config = dict(
    num_hidden_layers=16,
    hidden_size=448,
    num_attention_heads=7,
    num_key_value_heads=7,
    head_dim=64,
    intermediate_size=1216,
    vocab_size=12121,
    hidden_act='swiglu',
    norm='rmsnorm',
    norm_place='pre',
    norm_eps=1e-05,
    positions='rope',
    rope_theta=10000.0,
    rope_fraction=1.0,
    qk_norm=False,
    attn_scale=0.125,
    bias='none',
    tie_word_embeddings=True,
    parallel_block=False,
    init='normal',
    init_std_qkv=0.0228,
    init_std_o=0.0,
    init_std_up=0.0228,
    init_std_down=0.0,
    optimizer='muon',
    learning_rate=0.0111,
    lr_mult_down=3.0,
    beta1=0.9,
    lr_head=0.00591,
    max_grad_norm=0.5,
    warmup_steps=200,
    schedule='wsd',
    decay_fraction=1.0,
    decay_shape='linear',
    final_lr_fraction=0.0,
    batch_tokens=65536,
    max_seq_len=384,
    doc_mask=True,
    train_tokens=355500000,
    max_steps=5425,
    dataset='wikipedia_en',
)
MLP neurons of a small language model. Each row is named by its layer, matrix (gate and up: input weights; down: output weights) and neuron, and shows model dimensions 149-244. Each number is 500 + 25 x the weight over its row's rms, rounded and kept within 0 to 999. Numbers have three digits each. A neuron's up and down rows have the sign that makes its largest values positive.
A block is one neuron, or neurons of one layer that tend to fire together. After each block is what it responds to, as a language model described it from the Wikipedia text at the highest values.

L4.gate363:438481499483502489476479486472510502536487504488531495464467501505484541484482511518473481496508509503503537478479519468519486522529485524476537501445513492473487516483467497475498517487453526527479496518501508492526501490505490506554508512509475498490506501480521515500515531530532522443
L4.up363:487519504467503510486520514536528491530477488489506515497499487501464548501520531496527497528502524501512456506485479450478472524498504504489483503452509477449485483504521527497463495532513506471522500482484517529440464486534480485518478548548493529482551521557524481467483478484512504528
L4.down363:497530532528477532501484519470520533543483518506492484491490465503532545487466529479508475531527476538522490481477534503529452496503530504497506529466506490490508512522501476479502462486485527484474542480533515499500483493517495542476498504507505472457514518493524494406488514492501509470
L4.gate543:450464496527509531494466527518533454483494533510541487524474478481474533508487497517508500520495464532512525505483497478479479552481536502506506518538507526489525487477492461498509481505532523493485528491497484513508535537496495473515441485477523468474501533465492480458448485492526487513
L4.up543:444472535544524456469503507508518507487481469472507519528499502514528504549486525473476502478491470517511514462478458437479503524492485496491478510486490501434499484502449508458486489468520490482501533484480507517504502526501494539448432534513481474490468508493464471447510474506535468482
L4.down543:451484579504473507475470520495472538476485502466508517490461495524478458513481513510446495485464497535506484492481467528444449506486527503513497521522472472481485508533477492471514466479500501483494544469497536498504483510483477484493426519530459469507497509458504488479486504506514494472
L4.gate886:503516549531495496491478526496489502485479542508484516476537508482482554527451543443458490550524542524506510469467497506485457483505519497472518525519478448475495453523513491480478499493513481496444524439500497496546466506516501510515513410497494511517488515519480481488506509514530449509
L4.up886:525539515535507515532480469504480518453508498486478495490519508433504468502463537501451513467471528501505501503451502470518532519458548524483529546490495526441529500485464532487554509466557518495479512501500484504533480499545476466501532529542519449474524501463508456483505514492465544499
L4.down886:492545494498478518472490492512511575507479486485539501507496513489503487555532542507510482480460490507491494491441486516461459421446542480475513501548521493468513496453466553521529483506528540469497485502517502501503424523506479531470492492517471530521499514493526483481461503496495512498
L4.gate1005:518516493506507480496474483468479493502517518475470513511503529502513526536479490484444466501515519524506534519502529495511433472537507433481495526513496504483520466528496480534542507526510478515531497518515479492524488502528494448482472501543487511425515509538487468475527496463495529515
L4.up1005:532458510506520488493501548498538494512476524524520521480475506512445499508492504511485527513529484533516493505505520518473454497495538501479505481532497523544508501501489515481492503508522461511500515523474508467532512466524530509482489519540512450489505494510464449487586465458519466506
L4.down1005:503503503496449470476571537427493497534502569507487492478464492496445505505478570496478460493454495542480462489471519508517486488495508499474520479548522453467499513530518506473526528485547468519509475508499489486514513517521478521452502477524486516497507498517525464568515497471481496491
Responds to: Comparison word like

L4.gate130:442507523484487468513449529504526510501495502521507494507536506499491473497459513502495481525492511505518466491477516487527520478522513491481488496501506501508481501513501460473531499471546505503491516464499466491478541511484477465537519485450522493498487485446499472514553520529525477502
L4.up130:515521447500539496487490535487510455488505487492486445501489506530468454502495525500504523503471490536445519479516500489490503502469478543523513525520514482454507480537509411467493453473488478510499516507477538502546475478511518511499461460460519519506487521521525518526519514544507494516
L4.down130:485482493483500481485492518527524441485520510493489480499488472545506490503503504500452515527446489519498507501457501487527460541513487501567521547503508478472508486524461472518520491441499527518490526466474468510503471511485492458528486483495520507508518494508504512555477543517512530498
L4.gate285:503486483494508552515497514516523481531512497486480482497513500467518532515501450507532496483497486559480484475513491537495489506492524520541516483514477493437526484505472437435546543482533520490504470483460477533528487497526494528544465491486485511513483486502500519516508512529494514476
L4.up285:520473473527528498518500528500492486472504503491529518487499542498495507489528498532445548530487502495494487513492537510490521470501512536496502501487519496510495553526536485523442480481487498504473552504480497520474524512479513498479534455538497512540548521525515473516512538471489466546
L4.down285:521507472498529477499464452542496485497518533479495497496523496506496494479515485523489463487478494507462458519514514530480518513505465540459504503482502458460552528486525456523513503501503520473532547523487509521475531509502543514503504478482465516514517508525510502533511535445499518490
L4.gate376:466541525499533467513462479510493464497495437510492516471518522543487508493509534526517485500456494477528498536541465463484489509513536538530512491521515502508535483513529479491515489488539505483497514476432497517474494483492560457450504521467461544505508464482497483507510532560493482510
L4.up376:521476483527476459533496479490481532454515470494512472485480552509515444521504480530485483451476489539476459504505554555467554525475512508531485521495499455482524520508501470482473503494478487457487490540447494547499494527484520527490484505498507511510502502524507511504538536505479510498
L4.down376:463517500497493486495485471506504449497518487495488491493503504536449513517493456480550541536420507499502492455511516527517503525515495472528465491502475476479478458508498491520506487526533473476499523520459519519499488490468517502501495490500518496534490495522519494537514532497471487479
L4.gate1008:478495477478504472488469459491505485484473499549494497523514532530543506557519464508535484469495477521490548466513545503515474479517522489497515518451511475539486459462469481509538514495511498510501492476506483509478493526498475515534537464546501499471552523514503439489513435488516452525
L4.up1008:518541505537473480486487494534512506502439534473504499511494498472483526547507530505534536509496454480479483488503502489497480508515469484473503486433458494498483515514504481485478514499477500518484497533461514506512465496478454501467459498483491503506508494543526498506457471490498481494
L4.down1008:484521484532452496515503530470523541494477487485458511504498460462499492548490496435475515492468531528479463479542474523470471509439515484491500471449478450493526492529491504513524503491502498518502484508460498514483458476495482542474472547484519483540501537473547429493465442499515482494
Responds to: Word-initial pieces, esp. inv

L11.gate115:485497508492479507489470557520515512525508529512505469516464481477474549500513501507566491490508544518488510504482473506552495491520539468522442519489532488573524473474500523469455494521513478496466511466507516538516512514454484454482503468528488513466490511500482470475455530514521494492
L11.up115:505481528482475511537499511463493467527506516510481522502489478485499489478520482487517492505454442515501481480498493427533510462503517461527479454487526544519525520456509511461463522533503515500477499486549518493499492510473470509494528519503511508522534501537470538500474520543526488482
L11.down115:488538506475490505475507508487496486500549467505479531482474518482522481490500487491463460491503519535502495510521499466514448452495498496508548518447485540527477504504448491497488490512522492484481548509455519478487469495514503530448491494551506518549512470515491507510493508463482493464
L11.gate521:505532494473492512486509504475486517523502477494500484521456522488461463512517485496525519529506529547500437506485536489491492504498473485519437537527521502482517492468494546498494523503504466507492493496495506536518536527440473522503510492544502535470572509512501475517489501471479482474
L11.up521:520504511488510449528530496539530457508465473499468461460470493504519504494476473490508528476495462499491481506514507502483488489566502502480511480512525463483547496534467537439490490507488508496483481502512466507492509489491518528502519575479489505527468525476457505526517483497560496522
L11.down521:534510482496473477532480470522486486477496487457478509497537498441491511509470511520534511509489512495493530493523446507519513519508501555561497483481505540503492484512499450495552492503475512497497530464528524517496486509496496487504508517506503487503493487523558467424543489478446501506
L11.gate578:487572472469495499513529460481500484515548501493493440506511511510502550457524492452445492457493538542557500504495537535494476525489505475477503473541494479499504518488492524500489512501480479496524448510497501492488501523502465514509549494498523466474540515503518498501484493486500486473
L11.up578:505514521465487494500488442516477502512537473497500444490482512486489485509500509482437491505470532584530497486498542504468490496485513500544452476497548476487448517469470502491453471513520453461491482496541521539496485522500539496511520492495498513484542515488486477533497479491505540531
L11.down578:505476500519506462529447513519493465502483492527517520522475546441518482517482482512486461471437576492469522502483524495516529507539515543481479514486575540496514517533476475491486500533504503476497564526488520515497502511491510477502468552514489470491481478499522477497538502548497506519
L11.gate992:520501484522487485554496493468519528507516498515525498516514470535529546472482474500486493493521495502496518508518492521456485524514509460498473516493495558492495458505449504485506519461487498514540522543498509513446468523489517438497502509543558450507494512501488447468552498519504514506
L11.up992:458502527484519460510512474475485496499523514526493468527436479465532498507523485546536518529474508459498533486527479502478474510578477494505500470510457542499498503518544475479513484539503497530484486510431493519501518519496551513449487486512508473464502518514548496506554494506491511514
L11.down992:501508507501442470461490452548469497513480491470511499520494495517479493543488459479499478535477525528468523520525534507525503465437524513525514508501495480503486492501497525521504498514484510511493485502505535429494482463491493532493503511481494500540519528515509504495466476498496534499
Responds to: Word before a noun phrase

L11.gate645:506477503521492517440528504541522490519483455534464436512460511504526480482486456471468489476510545484506476506497488509525497488528477526494492527522513479500453486499507480488483488514529504479490487502527502535516478490496495480488525451477488477507515478451466496466518474495500507488
L11.up645:512487447493511545467521517465462483507520487513484509538480538494500515491478486512504492440502528491453538467510485504477458497501498510522487523517538496479485522494516522511483501487546509524446490501463513466517471543474497497511520455522496459536490475524472537466484481484529560507
L11.down645:486512495534459500441498514475501476482430498516501491490482504478543488496491477455540509459497517508534511476514548486481515527554505526479500506493482483498515501495510496517462583487507506474510496533514511474558517500508570482524536507506492496492513523519495523531486502530509493504
L11.gate750:460445513467473457529534506542510494574480489514518467442530518487513498496511468497491449514505472473504459458499480501499434490528498513504523478515524536490510476486526528505501491478497488494493499456491499486493454475532497521475437542505495485493497470504451486510509499496495499528
L11.up750:511501523522422449524490468475497499484485515535551504527543568498464539500508476452535428504500494484484487449497550515487469493534478488515471452482529476502535505515498498464514516493475518484534470460502517553523498512499528502493500497501515467485502475523494521492534465535515492484
L11.down750:549486461498502500498482517508512482493489522553495477503516487529519478533524545526527465504528465543510463491527502498529501472466505514510518478557509493535516481522492509471469500528507564483465501472499463488543533465455505510509487494481498492447504478488486500519486515563511498482
L11.gate791:500521488477508520493511464500466502443475516521533479504434498492498452497503503449478501499498521543521479503495485506499487511551478504524474481492519504495522514508451519529519497503511511501469474491460458522534508479512513502464464493502478500456530516487455518511511494515474499497
L11.up791:479458490461483486451505495501449458497455506530496478483498492489485512505483522458511500526500488480493484481494524515486502521490502524485487498461511446460477492507475483500548526459511514496510451523485498495470518471479527520499498507438501484554513493508495534514505489517495570506
L11.down791:470502539547459504487530499483479484502488481519491459494521513459512485457501469478507550540504511527543519515473508472489474490491506533483502487492500462520523494528487528474507467506488521503490530515473471480512460517544500475505467469472525454526506513515503502473532488478485522507
L11.gate959:469489436483491545509461472554517483503523516481490461470466542508512502492490515482464490492552496497495495528513516491497469496505508491503486483535483508529539488461523528480516520522544533496495477529486514494492503509483476545483493484473520516475515497512516483493507498483522533478
L11.up959:527474447470529523513521492510498509519486484490504443449516508472519499485445506482492499527523525520510491514467515496503495475471470501537501507512488526489516532552525487510486461503493499498556497470515545537500500573447502469511508484510518506480527500497501525470485493514495480496
L11.down959:531476545488532471513493554542522547499465494529555496516518444492513481509504508477513520541497482459522533521524528505467488459506520536507478471508512528522508519524515491514460521485479512479565507534518516523543499527562501468534502507465478500483487531486528511529490474496477543482
Responds to: Approximators before quantities